MLP neurons of a small language model. Each row is named by its layer, matrix (up: input weights) and neuron, and shows model dimensions 64-191. Each number is 128 + 24 x the weight over its row's rms, rounded and kept within 0 to 255. Numbers have three digits each.
Before each neuron's rows, "fires in" lists the words (lower case) most often at its 100 highest values on Wikipedia text that the model never trained on.

fires in: "under", "with", "behind", "to", "chief", "out"
L8.up1020:120162128101110138140121102120164109113132123110121134104185075138129143137141120201100130096136125125120187118161114107101123119099170107137141131105089147105103111173090155157155135103130113110130089138142189099137144105143154125135098097124153114115140150132183097117080140111118101065096115154126093118126106115116133122158105094148141147155125143102104149150124138144164102112112

fires in: "more", "not", "known", "union"
L4.up99:110104133135157140143126081155089122131132109158132112104089155118108115132131096141126108153140087139101152137125164090100148116125136139126119112151093089136127115158101120135112125148115129102139157143113092112104122146118140153090126149122112075117079157119130088122154132149087136142139131145151072132175135111171180152133134100102145126167111080138140163118149128102105159123130

fires in: "was", "eventually", "not", "being", "released", "release"
L4.up70:126146121140153113138170080123108129145118109130097092151090111148179169128155138170134104162120134105147091109148156117142159185159155126086134069129123112136108106127111148125091137125122125157167118141107145190113163139106116089098137118140152119099174129132143149104137146182152149092105109128162128169093158115113142103146160107150144123134133094142122121129097126128135152098122

fires in: "to", "could"
L8.up1123:124078140139138151127081116122125129111089111134090078087131156116142131112130132172181123107115162113111178151124117133162098118129105096137101113132127152141062122141115112113130134131141132152143114162147113134152093136162138110108129140120110105143121121142160147128102129160070112137175154175111073142103116107145084144133134106171164110129103110109139119152163153126157103121150

fires in: "to"
L6.up547:086117117126111106165078139136090133129112112094123103136125137100128144112134154143116123137112146137124158131192116125127153181145130162128121124104087122194129079166165137081135159118136112163115126124106093185107092096157138110127129112141149155104132110165141136117129125162107109102151094139119102083122126089127076099094128119125103118112138131149153129141176110129137121150113

fires in: "also", "took", "made", "take"
L4.up234:154123128108152119088105155154089173109159123142161100102102129125122197098163152108119136106150141167165162121161122168146134094127150133146098138093110147179135152128171161122095121112098136156151094132101135142117123126134148112114098105082117101123128145131181135108094142155096103110101157127142121154161104142139095159128127176095117152140128114137068200145148139120134122118131

fires in: "s", "based", "base"
L8.up637:155118127092165120113140154123181125104093132147137116103127103130139142120150140143101129106134147139167156164118094133110169126123125143140099157186116091151160117140087144119134089131124120138096164148105131146137134177157124127170186131088131119134104156134114143108171122152133119103127089109170150147167091134132122115131120126113137137097128146152184103152095122112106121163079

fires in: "to", "rule", "on", "few"
L6.up45:120135170131135120131124156110156145093147165128146135125131176101127168106116142126125109130097149127116155091149113105151165101095162136137094082123121204120161154122142109144105095129131111156123158088121141103148119113177108107109091170137139132099146096100194145097134152148164184127132118145142117151145116123140122147150114141109093150128141113133107131132158084089083115155181

fires in: "to", "american", "from", "professor", "lithuanian", "christadelphian"
L6.up1076:143124171132105121119153136084111156129085161118125132098163089096153114095134136140127144123148113130198099133132132127143131124150120148100098106108166104144126055105116094121066123144114150098109122166134083113152139132130179120148122100127126106124118142155137094162122126102159141126092134137109120184115121142114129129143073181125085131104164110125117108123115146073127132139146

fires in: "by", "1", "from", "against", "command", "school"
L4.up517:102171124116135119167125175097130137127100112149130164152161134085107184098127121138132080144097115072094104143106139103130152122103181095151117102122136145116115164107097131141135111107086123128155153145109119097116116122156172134104104133154119141126162140124130108142173176107150098061155193111078157111127130112093155152146126137104130152134142138116136108054162139115114099097135

fires in: "from", "since", "associated", "based", "held", "up"
L4.up647:115149130133119099136154158126150146102142123149133135120166114120120128114094099144091086128123145098168156128166114119118146105144128111183098144149149113163121136091162114087173105162136173126140130142130177128135150170141121096126109135104089121156132087108126127103137129083162090148106155089131161157081118124133167149127152135111150151130126122122102105127093103159115120125191

fires in: "also", "find", "briceño"
L4.up1095:136127128142140114105101101186148185127140090121188119099157138183112108108126138137079099160105127086199153130121121115114149151144145123117132163088118121116092083140104140161178136123104124145120050123084170152119116140181147136154095126148113140125125137146108144095115116115091134109102121082140112129150089140180105095119141096119124120069161093112132137133111127139152125118128

fires in: "the"
L4.up497:153132100117143121117142109164113132126135141108168151150123123124152137110175117115146114154118124166095069166099128130107132126094100160147154066105127100115089147143150154174165130171149108092113091113128150116161132122098134098106123103138098134104136135163134130154076113153136119103145155144148139065163112096134127161137111149166109111114134157121160165165147121103131117114105

fires in: "from", "may", "chromosome"
L4.up1437:150118164089128084122155130136130137166122131093099148137120099129120116159109145080115146173117126121123109117145160136139081155124149117127068150171088134136166149139152168147098116115143143128152131105140135117168149117123139141114119137126114120117120106180129109127076143112176111170114085124159126128139157088149151132133122175085138094106095134185098163137125103135145174135150

fires in: "from", "to", "2020"
L4.up1216:124118127187129127175147104112141119148144124101134152133149117089109146117131140119133168124119121137152161115139126138114145134111152173126119156127130112123102087136085133134119114139141119152093153142110099097072085127096153110176147107110124143137146084165125121151150149132124125143114142155109123113119173133128112152118123117163103128144155126135124082117160189123123119121066

fires in: "on", "under"
L6.up683:103107116111108110167083098135146124166140171104080082115114096190141182116164135124143136129151113127155146078148137151125105136083135116107151094130171158071123156122142142121131140134123109077133119142156156115138110150125092104115121162135143140131137095112115120133148119120143117129150120105131146142119133122140144072135128182134137133152096139149114160125118114141071101145169

fires in: "a", "by", "into", "gallery", "the", "her"
L8.up1001:147139109073137104158145168133136097140124142105133133140174107200152172144113116118158129187112115163111133179133112146124201128132132124106090115112102153111170149131132122145111116143154154125128124113140119127107131106165119122068114127132064155138096147117110162128139095131108089121090118133127143136154161117097147154149091101137135076141117131111115181136119154104084151063121

fires in: "with", "until"
L4.up72:118163084095144111182151140130131127107119138105120110177108123146154148125095123152126127134121154132103139172132151095107189126110180176163113103101110103100093133103088163143128141130153123107128120135130093142137126143117152088102131140097153175121146126139138120085148145142161134143190154151134125088127097115114155147128120147143093158151122172090076120127109146138143136129104

fires in: "this", "common", "simon", "commonly"
L4.up1395:175111122138093125156146113168131142150127153130129149104112123124174137103134152138157131112124142110100131133129149126131137136116142100127141091158130133132097106115148129142145137153154115170157090139167131124107110106126107150149110102149170127166084103084181136124098103127109164132142138110127152136069152077134146124136112093160142145099094148106149120164086104096108150144138

fires in: "with", "at"
L4.up442:082129099115091085159121121117114120119133141130166120144134122143121141128105114142135119125128120099134116160129160124139151134106130113135116090121126078097131146127115066170148090126113139164113138111153149140118124062155089095129136104091156111098108065131141139105123179150130119160113110108144154115123149122100145154117107142171127138111145155115116125103118117125097106148086

fires in: "a", "an"
L4.up914:140127129112147136088154147180135157096076119128116114128151116106095118154107101098131127141114085108097136159127193105123118136138130109145108142124091131165160103102139181132150150139119116132139098124145129169106120130178113139126098157110126127103110118147113109098120140102060138134113131144153110113090094079138148112138110112119153134113138101100174171093127120144154167136087

fires in: "this", "a", "massachusetts"
L8.up768:118138130094094161132093128186151154094102148106093139137153151162090159121115136103126147112116148145140146145133163156148112150120170126130129118103072090111129140119141133086105128165115117097150101111134107130140129173117154161104144130122162144137160120161178129109113120109146111122159081121105146131140145081084115142142135110104105134146150106135124100099138120138140147166140

fires in: "an", "any", "a"
L4.up1249:149131129104119082131166106151121145127146061119168139127133099131120174098121143159166124132093145101128060124092161140118187151156147110098113143117125107076139141124112158102074124119126152133140116138130117181114150163147119174103130182140156131137114144113139188120120106079104150117144167136088155147155161108106160128140111133094149138110079133126099111122108155130161124136049

fires in: "was", "is", "been"
L6.up1141:143074111156150133088176089161157118113120103097170116087162157155151137093167168134148149148120170116146134140144111148170128156107153125148119109101133119109110131141172162159095123124158103114118151123106148158110167151135148165135148174173151138074141152134144130101152124152124112101142158082179127133154121126108095144126101126137124121128154152112150147099125137141136134105141

fires in: "the"
L4.up1447:110122118148157153146101121137112120146093144101138143105114178102129120123113177147164125153131162121107171098105137120101127110112128137136111131109092107143112116133084124149116156133109110065161100134160139124176155109106131118097162115146107084073154106122120097126169126159109111095160123165148145110139139124137134103143133146136117078094120158155158168110146170128153122117161

fires in: "part", "party", "particular", "parts", "partnership", "partner"
L4.up1284:114149178100150099122141075139121157110072095122128100083140157140131158119105158093165152179090137107140106126096153161131120137153149115131101171087098140136146109069098077112146133096184124109133081158113117107137087152161147101135117128186151146140166143159159134134114103136129113145159111177118140093122154149113137133148129093156117114146133092121124130114097153148102141155152

fires in: "on", "following"
L4.up116:146134104109173129137108153149107101181130146136081150128172142102100177137141115141126163120102121133134115098171104104149132126152107168149160127140143113111135107117148106128091139156060126168109107123148098102110097088142093138094105147129106156172132113118140110107125109130134143155114142121121129127096082128134148092175107131143127126149124148078130150162108155192109150102125

fires in: "scored", "still", "played", "served", "placed"
L8.up1048:125108107151117127179074169124108154101126126151118185099119095203124130115140107099127133119104106152184151122174127183109128140150086106123109137107141129138150152128129182143168132096127154139147159148132133100161114137149139135127133117087100136096123098104126165146123127163102111154072147101083155149143126127105173136139172107127158106167143121091127155104151110154109132104148

fires in: "which", "while", "that", "white", "but", "writing"
L8.up497:126108191147154127138108140160135167133147145145141125129134143146135122111172156118115140130089132094109167129091090127127131147121094091125145147134115109162158140137121127115168110096122115135123072121176124121164104143115162109141166147154136151115161171130144164121105107179114113147159104137144118163104121120130142122150096126155164138167162125155147161077087111150105196134142

fires in: "the", "back"
L4.up945:124165106110156067144129157108149075133085185113149141079144092136131150151117101143112120152137141168171153115093096090099156155139125158158113103138126110124115177152180146126095145128100109092151119122124141153132128098136110131098123085150129105133161138117128110143160113108098163103170100159140129111110140121128114124190132145181148161117128114106156147139124101130093161164160

fires in: "on"
L4.up632:132115092112138129170113112161093140151156114176110129096125114099137163111121157125106122106121157167110103079113115122101124182126173127144138140139094079140098121100156158127140132168177107116155117153101119119134137159108102141104145130136112117134113102122144152130144130112178140160119145103134118123158129147139134131115103118157117195136168140102110150154115164137122089104130

fires in: "to"
L4.up437:120165127109130140154141105161114125133126156141120116157113121106120159120117108149096132158098123138167174138125143081129135108132112152098094129139086170158116119173101067121136159135111111161130164131138120132147175145110111112133148177131122112078126108111089094158145132177139105101142136145098094137128161101068090064173153121150109132142130126147174149181150140080114143128136

fires in: "to", "before", "soviet", "chinese", "meeting"
L4.up221:139167135105084133122154118152093123101167092112129176169156099115156124123134133130111137121124089105143106129152162136147160130180110142099133130122114126110121098149136166091138125133122144197156145119121153132124123110107121108131113108173158076091097145168103167157127116143143152152149139109125140145143133115082126169144135106174096113055090158131134109123097141117104126104153

fires in: "not", "m", "notable", "record", "long", "river"
L4.up1321:077137161142110154116111132101155136093149156146097181102146115158118134159136127162136146140108112104119093152143104091152113161109146118143171129126113147106118082125129152065097147172078142132142166142097093128122124122107156113116166111133132108152127113091153113146124080148122071102178164123101084166150103101120128104154143135097134130126145084127098153107130158165125155138133

fires in: "may", "august", "october", "april", "march", "december"
L6.up1437:124084102113094147110106114123138145121102103107150129098125140091134161146147173104161136104122077127160150128120123143140104137145145123124152110128141119152116107163111136113099165103097120160118124111114110159119052118093163167128141145134130144129125086176106184108151127129175104130107147120173140139118155100162128140123072173140181160090101145111107174093124109131151122120139

fires in: "states", "british", "s", "american", "jr"
L4.up30:127132127140128121114134119135141080121100121127137101129067147103086134157101135137126129147133145072086148117158155086101154134128098134109126145130105125107155128140110109115080129124166145126101126123171156112130126128132124123112136141159130092147123182113102128149152117059169126136148107104150121165063115155099129134129152114132154115150129103154072122128133154151125133109115

fires in: "on", "one"
L6.up65:128133149082138110113115091119083158081120163119163146166100159175124164127107114140134136144086151159143113120097133140157178140124161103119153090113121128150112114126104124124116125146128119101137132112149104113117076151124094132114105129085113108135119093136150074127098098111129185125124123118120139098137142101135120111115156107111124153128117173084088169112133129110129136085176

fires in: "a", "two", "six", "three", "twenty"
L13.up648:099148112136115143144104154150152123140158108142149137079164114152179160093156129113131139137135106123116088136125099124116119122112161150118153166120147129151121138117132143110114141119142144125139099154150106093073118117131115118125148127133157158170145113102120110102162114153107109108119143114138131100103145148118105106125122081107125139145093116185117164138154171096121118143136